python train.py --d_model=192 --tie_embeddings=false --parallel_block=true --init="normal" --init_mimetic=0.7 --lr_head=0.00471 --decay_shape="pow" --final_lr_fraction=0.0 --seq_len=2048 --train_tokens=142000000 --steps=8667
MLP neurons of a small language model. Each row is named by its layer, matrix (gate and up: input weights) and neuron, and shows model dimensions 32-95. Each number is 128 + 24 x the weight over its row's rms, rounded and kept within 0 to 255. A neuron's up and down rows have the sign that makes its largest values positive.
Before each neuron's rows, "fires after" lists the tokens most often just before its 100 highest values on Wikipedia text that the model never trained on. A number after a token or word is its count.

fires after: "," 25, "." 19, ":" 13, " that" 7, " |" 5
L10.gate203 [138 126 141 164 117 120 168 140 128 120 154 101 150  97  90 128 146 118 146 103 125 111 131 107 127 127 129 108 126 143 105  76  85 102 120 119 151 110 124 125 138 138 130 142 119 149 128 113 154 142 107 119 190 109 138 166 155 149 131 131 147 139 150 134]
L10.up203 [115 140 103 159 141 157 157 122  72  85 108 143 134 137 121 137 112 158 142 103 120 170 100 129 104 154 150 160 121 151 162 113 132 124 112 132 159 113 109 139  69 142 152 110 163 105 146 168 104 143 146 101 114 151  99 118  99 138 112 139 173  92 135 127]

fires after: "-" 25, " (" 17, "|" 8, " D" 7, "/" 7, " c" 7
L10.gate161 [100 129 141 111  90 165 131 145 152 104 130 107 130  62 143 133  80 121 115 102 114 185 104  94 127 122 113 171 111 118 162 135 140 108 112 153 145 118 141 155 152 118 129 161 168  92 127 113 128 149 134 123 147 107 148 137 145  86 109 111 137 135  95 144]
L10.up161 [116 142 130 133  84 131 111 133 164 165 131 134 190 149  98 129 113 148 144 136 138 130 155  84 164 120  77 117 156 151 130 109 123 122 117 102 123 111  71  79 140  86 132 127 113 124 163 135 141 115 144 116 179 126 115 139 123 140 108 177  71  83 141 116]

fires after: "-" 47, " \"" 11, " (" 9, " un" 7, "|" 5
L7.gate88 [149 114 135 120 145 124  92 118 119 136 119  97 180 104 133 159 127  73 118 106 119 140  94 124 116 124 109 135  90 115 150 123 119 104 111  81 117 126  89 109 135 168 101 152 148  87 136 135 106 110 167 104 161 100 119 121 107 145 128 188 117 126 116 163]
L7.up88 [145 126 159 149 138 197 112 184 120 140  84  85 137 165 171 118 121  94  97 149  95 134 161  94 112 151 153 143 166 125 121 102 149 144 141 106 165 116 151 109 177 145  89 128 123 110 137 116 124 158 140 142 149 127 145 106 129  87 114  76 132  90 130 104]

fires after: " (" 25, " \"" 9, "C" 9, "\n" 7, "-" 7, " H" 6
L7.gate101 [ 98 140 143 154  69 141 155  83 149 121 134 124 128 134 132 156 135 129 118 160 110 142 147 130 167  98 104 150 146 133 107 115 129 137 124 129 152  92 107 153 155 102 100 178 126 110 128 146 137 143 126  96 118 145 147 147 100 150  71 130 129 142 126 123]
L7.up101 [103 144  89 127 119 142 107  90 168 115  97 115 104 123 128 140  80 125 133 175 131 134  97 114 132 173 130 154 114 181 156 107  94 103  50 128 129 130 108 150 112 103 151 126  86 125 142 125 122 106 133 115 108 105 122 128 146 111 124 119 141 150 123 129]

fires after: "\n" 98
L3.gate468 [148 113 140 110 145 122 123 141 148 128 131 134  88 130 107 170 113 155 112 110 143 129 136 160  95 134  86 172 126 127 102 106 101 125 157 106 115 134 129 157 132 141  99 184 143 133 119 162 156 115 102 145 167 127 144 150 109 170 135 116 127 103 139 149]
L3.up468 [132 185 107 157 148 141  83 150 134 141 141 110 138 138 104 112 136 121 112 129 143 131 136 114 147  89 121 126 102 125 129 170 113 159 143 122  94 113 114 112 122 104 145 152 106 150 156 151 126  73 148 134 127 135 149 137 157 109 101 163  91  87 107 128]

fires after: "\n" 23, " —;" 12, "|" 9, " |" 7, " I" 6, ";" 6
L2.gate342 [139 151 131 130 169 169 126 127 109 141 145 169  86 125 137 165 127 127 139 126 127 121 146 135 141 110 160  51 150 139 140  54 131 161 123 118 129 152 115 142 111 110 168 127 129 106 149 122 196 148 124 142 164 123 134 101 157 103 128  88 135 158 110  74]
L2.up342 [125 179 138 132 126 154  93 112 144 136 109 138 101 130 118 146 122 124 115 133 125 183 118 120 148 147 136 125 150 121 111 130 168 135 130 122 178 128 128 111 146 168 104 105  85  95 127 142 134 178 102 159 120 121  81 143 127 152 128 128 110 124 126 146]

fires after: " (" 37, "–" 18, "." 7, "-" 5, "\n" 4
L2.gate331 [134 102 141 135 120 158 144 174 100 131 140 151 129 119  96 159 130  87 130 139 120 106 106 115 125 147 118 144  64  90 117 133 136 165 105 165 148 136 119 133 121  94 124 121 140 189 104 142 118  83 128 152 155 148 123 141 113 118 120 120 139 132 149 118]
L2.up331 [156 135 117 150 121 118 146 175 123 113 129 111 133 129 121 113 136 120 135 145 168 113 146  81 148 170  98 168 155 140 117 136  88 131 135 144 105 141  88 177  81 131 110 115 140 135 119 114 153 120 131 131 130 144 156  89 121 106 124 123 132 157 184 164]

fires after: " L" 17, " W" 13, " H" 6, " pr" 6, " n" 5, " C" 5
L7.gate149 [146 144 105 142 129 106 145 132 113 194 127 122 166 131 123 134 166 106 158 101 148 101 108 122 125 167 133 140 115 147 108  82 139 123  98 129 114 143 178  99 129 124 105 149 150 115 163 135 138 113 129 128 147 114 155  87  71 157 166 147 129 130  99 146]
L7.up149 [159 136  89 126 129 118 148 127 185  92 160  69 147 121 131 167 153 106 129 129 126 145 147 159 163 125 113 160 110 101 101 129 132 143 176 124 132 120 136 137 154  99 136 119 130  99  93 137 152 139 138 122 131 180 168 137 120 113 145 150  91 117 105 131]

fires after: "-" 18, " \"" 15, " s" 9, " l" 8
L8.gate327 [108 134 116 116 132 116 136  99 134 111 116 112 103 149 146 110  95 134  73  98  93 111 113 178 119 129 107  92 141 115 102 112 101 120 138  86 136 117 159 132 164 126  98 173 102 173 102 103 119 157 131 126 183 130 102 146 115 141 146  89 169  97 136 157]
L8.up327 [159 134 110 125 116 172 132  88 129 132  95 108 123 132 170 140  91 105 121 147  68 177 148 106 155 119 124 104 141 119 103 133  60 120 109 164 151 123  91 158 137 109 103 133 167  93 114 108 121 139 162 136 183 193 155 140 153 161 108 147 132 100 122 121]

fires after: "-" 13, " \"" 13, " (" 13, " re" 9, " En" 9
L7.gate252 [ 92 101 145 124 157 206 118  76 121 144 117 132 174  96 138 126 157 115 120 125 124 127  78 124 126 140  92 168 102 118 146 110 131 149 114 132 137 108 116 136 167 117 119 155 138  81 138 124 122 125 142 138 158 118 134 162 142 111 149  95 129  89 151 154]
L7.up252 [ 75 135 111 122 163 148 121 105 134  71 167 150 109 131 127 110 164 111 142 152 147 168 138 130  98 123 102 131  75 109  77 115 140 183 109  85 136 136 135 130 139  89 110 151 116 120 145 115 109 133 130 136 122 140 109 147 124 136 106 143  88  91 118 130]

fires after: "\n" 29, " (" 19, " t" 7, " N" 5, " +" 4
L8.gate250 [119 150 129 155 138 112 107 152 157 167 144 138 122 124 144 147 155 109 133 118 102 138 112 111 150  72 142 163 116 154 135 112 115 128 166  80 144  89 125 121 142  80 116 136 117 126 157 158 102 126 105 148 105 185 116 140 147 105  93 115 104 152 141 109]
L8.up250 [126  95 107 113 133 163 135  90 132 119 149 130 110 132 137 118 135 125  98 158 124 130 109 113 134 101 106 170 156 127 128 142 139 174 126 132 150 128 122 114 108 107 135 122 137 147 156 141 112 128  88 133 149 122 169 110  93 139 106 107 137  65 169 159]

fires after: "\n" 45, "|" 17, "ph" 4
L10.gate367 [153 152 136 169 122 146 102 168 134 106 159 105 113 169 136 125  93 143 187 130  99 142 128  90 142 160 119 132 122  99 148 125 133 125 115 123 125 113  90 127 116  65 153 166 111 107 150 147 134 115 144 118 151 130 118  92 119 149 124 105 119 140 129 139]
L10.up367 [133 108 137 158 160 128  97 151 169 112 117 173 127 157 134 128  74 169 145 144 162 180 141 105 136 139 115 135 160 147 123 116 114 117 124 102 163 154 108  96 129  83 108 164 107 125 118 202 138 145 122 138 159 128 102 121  93 107 106 154 110 158 132 108]

fires after: " L" 29, " N" 14, " E" 12, " C" 12, " Ph" 7, " Un" 6
L8.gate69 [175 133 118 160 142 103  79 145 138 147 111 113 180 125 105 135 187 140 143 138 107 109  73 124 140  87 103 133  91 107 102 113 145 123 148 106 103 119 153  90 126 122 134 126 103 145 142 136 145 117 133 122 156 149 107 161 102 119 169 136 132 162  88 153]
L8.up69 [121 149 127 135 174 144 144  68 153  85 138  88 114 118 108 127  81 110 134 139 132 147 144 123 135 132  95 133 110  99 121 104 114  90 155 108 152 122 168 138 129  83 117 136 149  90 129  79 133 122 122 154 168 143 139 146 129 174 116  87 115  94 138 125]

fires after: "|" 39, "-" 17, "R" 5, " |" 4, " 1" 4
L10.gate414 [157 124 115 157 167 155 111 108 137 122 171 142  95 134 135  90 158 154 111 156 188 122 163 124 122 105 126 121 140 123  73 144  94 100 130 114 114 143 118 125 105 133 138 160 154 115 126 146 131  93 108 101 147 107 114 165 149 118 140 112 150 160 165 108]
L10.up414 [116 110 114 149 172  98  95 179 129 123 130 128 135 173 116 107 128 138 124 161 128 120 106 160 127 118 133 107 151 105 124 130 156 171 139 124 154 137 158 160 132 143 119 108 117 143 120 118 131  76  98 171  98 120  94 144 132 103 123  92 115 154 149 107]

fires after: "." 20, "\n" 16, " (" 10, " the" 7, " " 5
L8.gate462 [146 136 110 132 135 103 164 119 137 117 149 105 145 101 158 132 108  79  99 119  75 126 131 156 113 129 129 148 158 143 172 109 103  80 153 108 127  99 153 140 102  83  94 135 104 125 165 145 115 109 126 114 119 152 127 108 113 154 122 153 136  78 161 119]
L8.up462 [151 145 121 109 150 109 135 117 133 132 176 153 159 140 172 115 125 118 111 180 147 154 157 146 116  94 170 147 128 117 126 108 109 115 141 115 135 116 129 134 122 152  48 140 103 147 113 104 126 116 119 114 122 146 145 137 132  83  89 154 155 121 134 109]

fires after: " (" 30, "-" 15, "(" 11, " \"" 6, " H" 4
L7.gate406 [155 148 124 105 115 155 111 133 124 122 144 108 129 114 155 119  88 121 139 143 153 168 102 183 141 145 158 175 144  93 107 104 111 129 102 117 101 102 114 153 122 155 124 165  96 161 137 153  73 127 127 134 126 151 153  96 157 145 122 142 119 144 180 147]
L7.up406 [118 107 128 126 131 126 114 102 176 170 122 108 148 151 155 128 119 143 161 194 127 133 163 120  83 130 147 133 186 148 120 183 102 120 147  94 123 112 106  98 127 124 116 126 150 121 120 130 129 124 137 145  99 148 134 132 141 140 150 155 126  82 119 127]

fires after: " 0" 19, "." 15, " " 8, "0" 7, " 2" 6, "," 5
L10.gate297 [160 171 101 129 120 150 121  99 106 122 130 130 147  92  98 171 152 119 119 104 119 126 152 161 145  94 152 149 150 100 122  64  83 167 145 125 167  98 121 130 118 136 132 129 111 113 143 131 140 150 133  96 141 153 133 141 143 156 150 152 123 154 144 106]
L10.up297 [167 148 119 113  99 124  75 115 135 129 138 150  91 124 107 152 156 105 134 112 123 164 144 181 152 163 150 125 140 147 148  78 110 155 111 120 134 190 105 160 109 143 149 143 119 141 136 166 148 135 160 112 118 147 158 133 142 172 143 117 170 142 145 117]

fires after: "." 37, "\n" 10, "," 7, " S" 5, " and" 5, " were" 5
L8.gate38 [124 153  89 150 140 191 145 132  96 105 135 144  96 142  71 144 135 145 129 125 126 144 108 172 113 136 142 141 140 156 139 143 152 151 101 120 132 168 145  94 116 145 132 124 159 163 159  74 125  99 123 144 144 110 160  95 122 145 164 145 122  98 107 152]
L8.up38 [ 83 110  97 169 164 162 107 102  73 128  99  98  85 133 162 171 144 102 105 128 131 137  94 142 153 137 125 145 111 124 126 128 137 133  90 144  86 104 149 160 113 118 116 142 128 142 139 165 106 127 137 102 135 161 162  81 112 182  94 113 104  66 128  87]

fires after: " (" 47, "–" 22, "." 7, "\n" 4
L2.gate65 [116 118 110 148 137  97 156 135 167 112 152 126  82 128 122 138 144 114 158 112 146 122 113 140 133 200 144 130 110 148 125 124 159  77 157 136 114 133 129 135 123 114 114 123 153 138 142 165 148 132 105 124 126 144 167 109 168 129 100 104 117 139 141 133]
L2.up65 [118 130 128 140 124 135 124 139 138 128  92 141 151  79  85 120 101 158 161 149 128 141 146 179 146 134 130 114 110 152 128 101 132 178 153  89 118 138  93 128 131 138  71 119 114 164 115  89 138 149 144 147 102 104 149 136 117 123 178  82 121 145 134 139]

fires after: "\n" 54, "s" 10, "." 4
L10.gate357 [117 136 124 128 130 154 170 161 126 156  94 158 128 145 109 141 100 168 116  83 156 122 116 122 131 154 111 100 112 104 120 164  98 128 124 122 158 112 116 104  66 129 140 133 137 137 174 114 131 124  73 138 116 123 131 160 128 135 128 165 157 148 127 175]
L10.up357 [ 71 124 135 150 129 175 102  79 139 170 133 112 155 126 112 114 151 141  67 113 122 156  89 108 131 121 129 123 134 135 146 124 122 145 122 115 130 113 112 139 134 121 121 116 128 110 167 133 121  86 129 115 128 127 108 168 165 149 104 125  99 123 132 157]

fires after: "\n" 67, " R" 6
L10.gate127 [123 132 164 117 115 114  99 170 127 135 112 145 105 157 137 138 113 149 114 135 132 144 124  94 132 133 126 111 134 104 142 153 124 103  52 115 155 141 133 129 140 147 140 149 101 134 112 114 161 120 125 116  94 152 158 121 138 113 151 130 113  85 186 170]
L10.up127 [119 136 146 138  95 109 172 165 139 114 105 119 182 130 122 176 127 101 118 126 116 119 106 109 170 119 124 106 133 100  98 167 172 146  89 134 169 125 124 166 150 139 165 100 117 134 111 149 121 105 140 121 130 128 100 144 142  62 129  94 133 134 133 179]

fires after: "." 79, ".\"" 6, "\"." 4
L10.gate173 [139 143 100  97 123 125  99 113 170 115 149  86 164 125 165 148 136 135  96 138  73 141 112 141 128  88 157 168 153 138 151 142 154 141 129 113 131 102 126 150 133 128 124 136  88 150 156 160 143  89 119 172 112 125 105 109 108 125 109 111 129 110 124 116]
L10.up173 [143 134 125 100  91 156 138 135 135 145  99 111 151 128 154 132 146 129 130 123 138 126 146  74 112 167 176 165 107 119 139 129 149 165 110 136 134 159  94 115  82 122 110 154 140 113 112 143 142 100 127 140 127 127 134 119 123 104 122 130 124 120 144 138]

fires after: " m" 17, " d" 17, " s" 9, "-" 6, " S" 5, " w" 4
L8.gate210 [112 140 115 152 132 138 126 101 149 103 130 173 103 132 141 127  68 132  97 110 108 150 116 132 127 174 145 197 121 138 166  91 134  68 110 113 138  93  98 146 122 129 156 152 103 135 139 143 109 132 117 139 163 150 132 108 134  79  90  90  99 124 113  82]
L8.up210 [189 120 140 140 119 123 135 141 127 157 126 126 159 120 115 168 168 118  99 104 137 141 125 132  92 159 131 138 129 134 144 128 136  68 139 172 120 145 147 156 119 166 112 103 167 165 152 131 142 140 135  97  95 103 125 135 137 116 151  85 129 108 101 146]

fires after: " 1" 27, " 3" 17, " 2" 17, " 0" 14, " 5" 5, " 4" 5
L5.gate4 [126 145 166  76 160 182 139 107 155 141 137  83 105 149 127 122 121 147 130 155 114 100 139 137  85 155 142 129 107 162 109 113 114 116 186 113 139  89 142 140 125 145  93 124 124 137 123 137 152 146 126 152 170 155 106  93 103 147 137 121 147 127 152  87]
L5.up4 [110 125 123 125 116 148 140 109 154 193 112 123 130 151 132  88 129 115 176 149 147 154 138 137 141 130 138 151 159 117 129 152 130 163 106  99 157 105 177 185 132 106 156 139 144 133 148 120 169 115 139 143 104 149 122  94 128 126 126 166  88  77 147 151]

fires after: " (" 49, "–" 24, "." 10, "\n" 4
L2.gate74 [150 140 116 147 108 113 113 143 119 145 166 102 125  96 114 121  89  90 166 133 122 144 134 132 178 172 121 120 121 130 125  86 131 112 133 124 130 168  74 194 121 143 119  97 148 164 186 132 130 166 106 128 141  77 118 117 122 169 121  98 129 169 129 163]
L2.up74 [ 83  88 124 147 120 128 144 152 132 102 102 119 120 109 143 112 118 115  90 106 123 138 131 152 113 182 134 118 152 127 106 108 113 155 135 112 158 105 135  57 122 132 104 164 139 128 147 150 106 144 113  97 105 133 171  83 123 111 106 126 165 125 151 132]

fires after: " s" 15, "-" 14, " l" 13, " w" 11, " un" 9, " c" 7
L7.gate341 [113 118 115 147 112 102 124 106 168 123 138 121 138  99 114 108 177  93 112 111 113 118 116 141 138  94  95 148  92 145 138 104 114  96 106  95  66 109 101 136 110 141 140 170 108 136 127 169 150 137  94 110 146 158 113 139 136 110 153 156 133 158 110 119]
L7.up341 [142 133 136 134 118 180 129 112 135 128 161  93 187 117 140 168 149 110 131 116 120 126 109 141 117 198  74 156 118 100 116 161 123 119 143 150  89 138 153  81 126 115 114 114 144 113 126 104 103 135 165 157 123 112 151 155  98 107 117 144  98 133 139 136]

fires after: " |" 35, " in" 8, " (" 7, ":" 4, "|" 4
L3.gate331 [130 133 106 142 100  75 153 132 108 130 148 138 105 149 182 136  97 152 132 138 143 129 158 152 118 129 137 114 104 129 144  87 107 146 114 140 143 152  99  74 117 109 121  89  97  92 156 121  80  89 124 106 118 141 166 125 104 135 104 116 138 136 141 121]
L3.up331 [ 96 107 121 146 116 125 127 143  99 109  87 126 116 122 183 100 148 124 134 129 137 165 158  76 128 126 130 129  78 112 161 148 101 108 148 120 127 137 109 145 150 171 158 127 122 108 128 123 103  89 127 109 139 135 160 145 110 125 137 174 162 112 119 114]

fires after: " v" 15, " P" 12, " p" 11, "c" 9, " V" 7, "ph" 4
L8.gate372 [106 136 149 119 127 114  92 173 128 155 150 124 154  85 134 125 117 119 129 104 115 133 120 100 116 138 113 122 117 124 114 128 111 117 146 164 149 103  78 157 104 129 124 152 144 170  86 132 154 162  96  98 124 126 159 136 112 125 207 111 160 177 114 100]
L8.up372 [134 166 113 138 147  79  89 110 142 125 134 114 151 106  92  97 158  67 151 145  97 163 113 116 162 122 117 119  63 159 113 141 129 113 166 138 138 128 134 141 137 103 116 150 123  87 145 139 119 103 110 129 106 189 159 137 112 127 137 161  97 171 117  71]

fires after: "\n" 38, " (" 6, " m" 6, "″" 5
L7.gate399 [116 184 125 153  95 137 113 115 122 110 117 137  88 104 129 122 102 108  95 114 122  91 137 122 167 119 111 122 139 134 119 101 126  89 118 139 122 110 115 149 117 104 136 180 104 128 164 134 189  77 104 105 132  96 136 120 120 102 141 123 128 145 139  97]
L7.up399 [ 98 120 124 111 153 129 100 123 133 133 129 118 142 105 114 104 147  88 127 123 166 116 159 110 112 138 103 164 128 113 163  93 107 138 107 122 100 128  66 139 109 154 144 126 130 129 144  60 149 120 165 125 129  69 136 157 161 168 112 124 113 115 119 130]

fires after: " |" 40, "|" 7, " D" 5, ";" 4, ":" 4, "," 4
L2.gate363 [141 122 165 130 130  69 165 160 152 112 158  99 144 125 167 148 148 179 137 127 138 168 146 119 101 107 100 165 138 146 143 121 160 106 140 122 170 132 139 119 114 163 164 118 157  82 158 107 123 128 154 100 147 148 136 109  88 126 121 125 112 165 149 119]
L2.up363 [138 144 157 123 178 110 129  69 115 114 148 142 137 160 115 103 122  95 129 118 100 117 161 113 116 140 113 124 119 109 140 146 125 118 105 133 125  82 151 124 108 106 134 137 128 134 131 122 131 116 113 130 111 131 115 156 153 116 144 116 119 132 147 127]

fires after: "\n" 28, " (" 19, " appro" 8, "^{" 6, "(" 5, " un" 4
L10.gate41 [ 96 142 123 128 126 116 171 141 131  99 167 132 171 150 141 199 124 121  82 131 172  87 128 154 167 168 115 140 134 106 120 136 113 123 125 123 164 105  88 100 140  93 113 175 127 139 155 102 120 110  87  90 171 147 163 112 129 113 131 157 144 117 141 102]
L10.up41 [152 120  79 151 104 121  86 165 154 133 137 141 143 101 111 153 124 110  83 135 175 110 102 110 147 144 117 153 150 126 120 131 131 118 148  91 102 161 127 128 134  85 129 175 108 155 135 131 112 144 142  97 104 142 174  97 114  78  86  99  99 101 113 129]

fires after: "-" 20, "|" 17, " N" 10, " pr" 5, " \"" 5
L8.gate107 [137 103 185 170 111 127 143 151  95 130 151 106 116  74 168 121 159  89 115 189 100 130 106 125 113 158 135 159  87  92 134 116 140 107 124 132 103 128 121 116 130 139  81 114 127  89 146 121 135 158 167  95 166 114 156  92 167 153  91 154 154 103 113 176]
L8.up107 [131 108 137 175 125 134 100  96 131 153 140 101 141 169  94  70 149 130 130  92 128 122 127 137 138  91 142 158 118  91 150 150  73 111 137 123 127 170 169 160 164  94 110  92  99 146 131  88 151  88 138 129 110  87 136 115 116 148 137 144  98 134 108 126]

fires after: "\n" 71, "ation" 4
L5.gate302 [118 134 111 126 111 106 169 139 136 119 157 164 145 111 124 140 138 143 104 115 171 122 126 147 125 115 155 107 120 128 178 103  93 122 144 123 121 149 160 125 114 128 100 141  91 103 106 116 163 109 143 153 130  88 134 123 151 133 141 158 132 129  78 166]
L5.up302 [132 155 136 124 123 170  68 111 129 126 149 127 120  99 117 125 145 155 149 102 117 142  69 134 162  99  61 148  93  95 101 104 123 141 132 154  78 133  65 129 145 103 165 143 130 127 159 137 124 134 103 137 140 122  92 144 135 123 131 118  81 167 140 119]

fires after: " 0" 43, " 1" 10, " 2" 9, " " 9, " 3" 6, "ima" 4
L8.gate350 [107 166 133 126  93 140 137 112 109 133 105 111 143 119 159 131 163 156 138 122 125 159 121 124 121  79 107 147 164 143 131 130 146 115 137 116 138 108 139 134 148 141  91 132 139 107  79 158 116 145 104 151 161 123 133 118  86 165 173 124 162 130 177 129]
L8.up350 [120 111 159 121 156 161 155 143 151 100 137 106 133 129  94 195 123 143 113  80 111 109 127 103 154 122 128 168  89 118  72 127 141 170 129 151 129 147 100 128 100 135 139 158 163 108 163 138 162 122  88 143 120 170 200 141 133  81 112 118 118 152 136 139]

fires after: " (" 15, " \"" 13, " H" 9, " f" 8, " un" 6
L7.gate102 [135  83 123 161 143 149 141 135 118 122 133 124 118 131 128 147 200 139 186 120 114 113 116 105 120 107 117 130 141  76 110 152 132 100 151 109 105  86 135 101 136 121 129 137 118  98 119 123 137 109 159  99 173 138 152 103 151 148 134 170 199  86 124 129]
L7.up102 [144 111 118 112 156 150 116 138 175 112  92 168 147 140 152 123 155 104  99 116 146 185 185 116 114 126 108 157 131 101 157 157 122 106  91  78 128 104 136 149 111  96  97 155 104 119 127 104  81 118 142 113 162 151 130 108 105 176 123 140 152  96 148 115]

fires after: " (" 28, "-" 22, " \"" 6, "/" 5, " South" 4, " “" 4
L7.gate167 [126 118 152 110 146 139 100 130 113 103 106  89 117 105 142 102 115 123 122 119 129 118  99 163 135 126 115 154 166  98 133 139 135 141 103 139 118 122 178  92 142 145 112 111 153 115 106 115 135 164 156 153 157  88 145 147 104 141 124 143 134 104 117 127]
L7.up167 [132 118 123 116 156 114 151 140 164  85 102 170 100 137 125 142 102 145 102 163 160 138 145 109 104 169 142 135 145 160 116 156 143  98 178  89 168 120 136 106 141 128 104 119 142 116  73 146 125 149 132 125 134 111 132 118 139 125 116 148 115 110 147 137]

fires after: " w" 22, " s" 16, " t" 8, " h" 8, " sp" 7
L10.gate427 [141 145 144  95 125 138 113  89 137 127 151 151 135  73 122 172 112 104 127  85 137 134 133 141 147 117 116 103 123 148 156 100  92  86 169 148 124  85 113 112 110 106 148 127 112 141 140  96 154 188 103  94 149 132 140 139  96 140 150 143 160 196 147  84]
L10.up427 [172 130 177 120 154 135 120 164 124 127 140 133 119 123 173  84 156 142 100 123 118 145  98 146 100  97 139 155 151 120  89  84 110  90 113 128 114 147 121 100 153  89 131 120 132 126 139 105 104 164 145 121 112 157 133 105 141 130 109 124 143 162 102 156]

fires after: " T" 38, " 2" 6, " 6" 4, " 5" 4, " F" 4
L10.gate266 [163  68 140 109 176 197 171 135 164 125 114 131 124 145 168 122 133 156 137 134 115 139 118 112  87  91 121 102 118 125 154  90 123 121 155 154 136 150 131 134 137 128 119 156 181 126 105 110 186 121 120 115 130 155 148 116  89 104 129 105 157 128 162 158]
L10.up266 [117 141 134 154 113 138 158 115 163 123 111 103 103  98  66 120 115 128 169 129 114 133 128 155 124 113 149 162 129 125 161 131 121 152 118 127 161 155 146 152 189 130 134 107 118 122 141 138 168 113 108  86  90 151 142 148 130 114  99 133 131 169 132  99]

fires after: " (" 28, "-" 24, "–" 22, "(" 7, " [" 4, " \"" 4
L8.gate33 [127  97 134 136 134 156 108 119 138 158 107 102 152 125 133 127 174 122 103 134  98 142 158  99  78 112 114 187 129 109  82 138 114 115 100  85 134 125 127 138 129 118  90 160 145 117 147 131 144 132 141 136 176 149 185 109 150 137 126 103 117 120 135 153]
L8.up33 [147 143 115 114 131 110 143 160 128  83 102  98 116 151 116  93 115 144 106 137 135 145 155 139 138 159 128 121 149  86 134 131 134 117 148 126 151 130  86 133 128 140 139 126 113  89 136 168 117 165 143 121 151 148 126 141  73 157  76 150 107 110 102 118]

fires after: "-" 13, " \"" 12, " W" 9, "S" 7, " T" 6, " S" 6
L8.gate197 [161 143 128 134 158 142 148 121 146 105 135 108 145  97 145 139 158 107 159 180 124 165  91 113 152  74 136 131 104 116 106  82  97 115 123 107 166  76  53 100 158 111 152 140 123  94 105 104 147 148 167 105 158 162 148 147 123 108 125  98 132 137 134  97]
L8.up197 [140 152 130 116 163  91 149 141 156  96 112 135 118 121 128 142 145 145 126 183 120 139  70 118 143  87 156 118  64  94 138 122  84  98 122 120 124  70 111 123 157 126  99  98 143 123 124 144 143 111 150 139 146 127 173 148 107 145 147 155 126 145 158 125]

fires after: " (" 29, "." 13, " P" 4, " com" 4, "M" 4
L8.gate196 [120 166 120 137 166 124 155  81 152 116 158 124  92 129 130  91 119 149 126 143 101 133  92 111 110 126 132 121 143 141 102 125  67 109 145 106 136 101 107 135  99 144 128 177 146 127 169 139 111 111  95 155 143 130 170 129 144 152 126 114 124 106 141 130]
L8.up196 [102  73 116 153 123 125 131 120 112 109 127 106 146  69 111 127 137 148 128 108 149 164 124  93 139 144 114  84 116 136 118 157 133 123 131 134 122 158 108 101 101 116  98 157 116 139 155  91 119 125  81 137 128 106 120 144 143 124 122 124 115 106 141  86]

fires after: " (" 31, "-" 16, " \"" 9, " E" 4, " O" 4, "(" 4
L8.gate464 [141 101 131 167 147 172  99  93 110 121 152  91 183 110 127 143 114 131 120 126  93  94 135 122  95 105 118 118 112 112 112 132 116 104 150 113 124 127  98 144 142 128 100 152 132 129  94 160 105 118 108 104 152 162 119 120 155  92 107  97 127 109 121 140]
L8.up464 [113 133 146 138 110 155 107 126 131 174 132 114 117 138 154 122 126  90 122 154  82 102  82 132 149 146 121 120 120  65  95 105 112 152 135 133 166 137 104 127 147 142  81  97 132 161 152 104 129 108 132 123 141 115 128  80 125 126 141 148 179 141 103 117]

fires after: " v" 17, " as" 15, " p" 7, " Dec" 6, " V" 5, " dec" 4
L8.gate121 [ 66 161 111 130 151 126 124 121 136 108 119 135 109 114 116 125 134 132 161 122 101 139  84 141 106  83 139 146 165 119  84 112 117 120 136 106 110 154 127 184  99 123 148 153 113 117 166 137 147 151 125 133 132  97 111 104 104  63 168 160 158 115 147 107]
L8.up121 [115 123 124 140 107  98 112 116 157 132 101 124 163 123 112 134 155 126  98 143  95 146 147 121 144 110 115 130 105  84 112  92 120 118 157 130 128  77 122 144 103  96 120 142 128 129 156 116 149 155 128 107  99 111 160 117 101 111 129 138 132 145 153 104]

fires after: "\n" 63, "|---|---|---|---" 10
L2.gate384 [179 104 103 125 138 185 102 116 166 110 100 132 152 115 118 126  92 126 113 136 141 109  97 171  87 131 112 120 147 144 106 131 128 158 134 174 166 131 125  87 115 112 122 146 150 140 118 136 128 125 137 138 109 137 122 107 134 102  81 136 115 142 115 173]
L2.up384 [ 60 114 137  88 134 147 162  99 129 155 170  89 116 155 162 130 110 148 130  74 124 116 163 165 128  99 154 142 134 110 126 114 145 119 112 129 155 183  80 153 102 149 127 130  89 112 152 127 164 100 131 141 115 123 127 185 140 186 140 111 147 136 147 147]

fires after: "\n" 45, " " 17
L10.gate71 [135 165 165 158 123 158 102 156 113 132 119  97 134 116 118 145 185 143 126 137 140 186 129  82 140 136  83 145 106 122 145 113 127 110 105 144 138 129 136  95 100 107 125 124 110  94 106 160 138 107 126 108 130 117 131 103  87 124 122 124 143 155 139 118]
L10.up71 [118  82 111 150 170 121  98 177 138 158 145 157 118 132 149 160 154 146 154 102  99 118 144 156 135 141 133  97 156  90 130 104 108 176  68 169 181 167 126 166 123 129 176 146 103  71 143 132 167  92 148 100 127 121 135 131 127 133 146 101 113  99 114 159]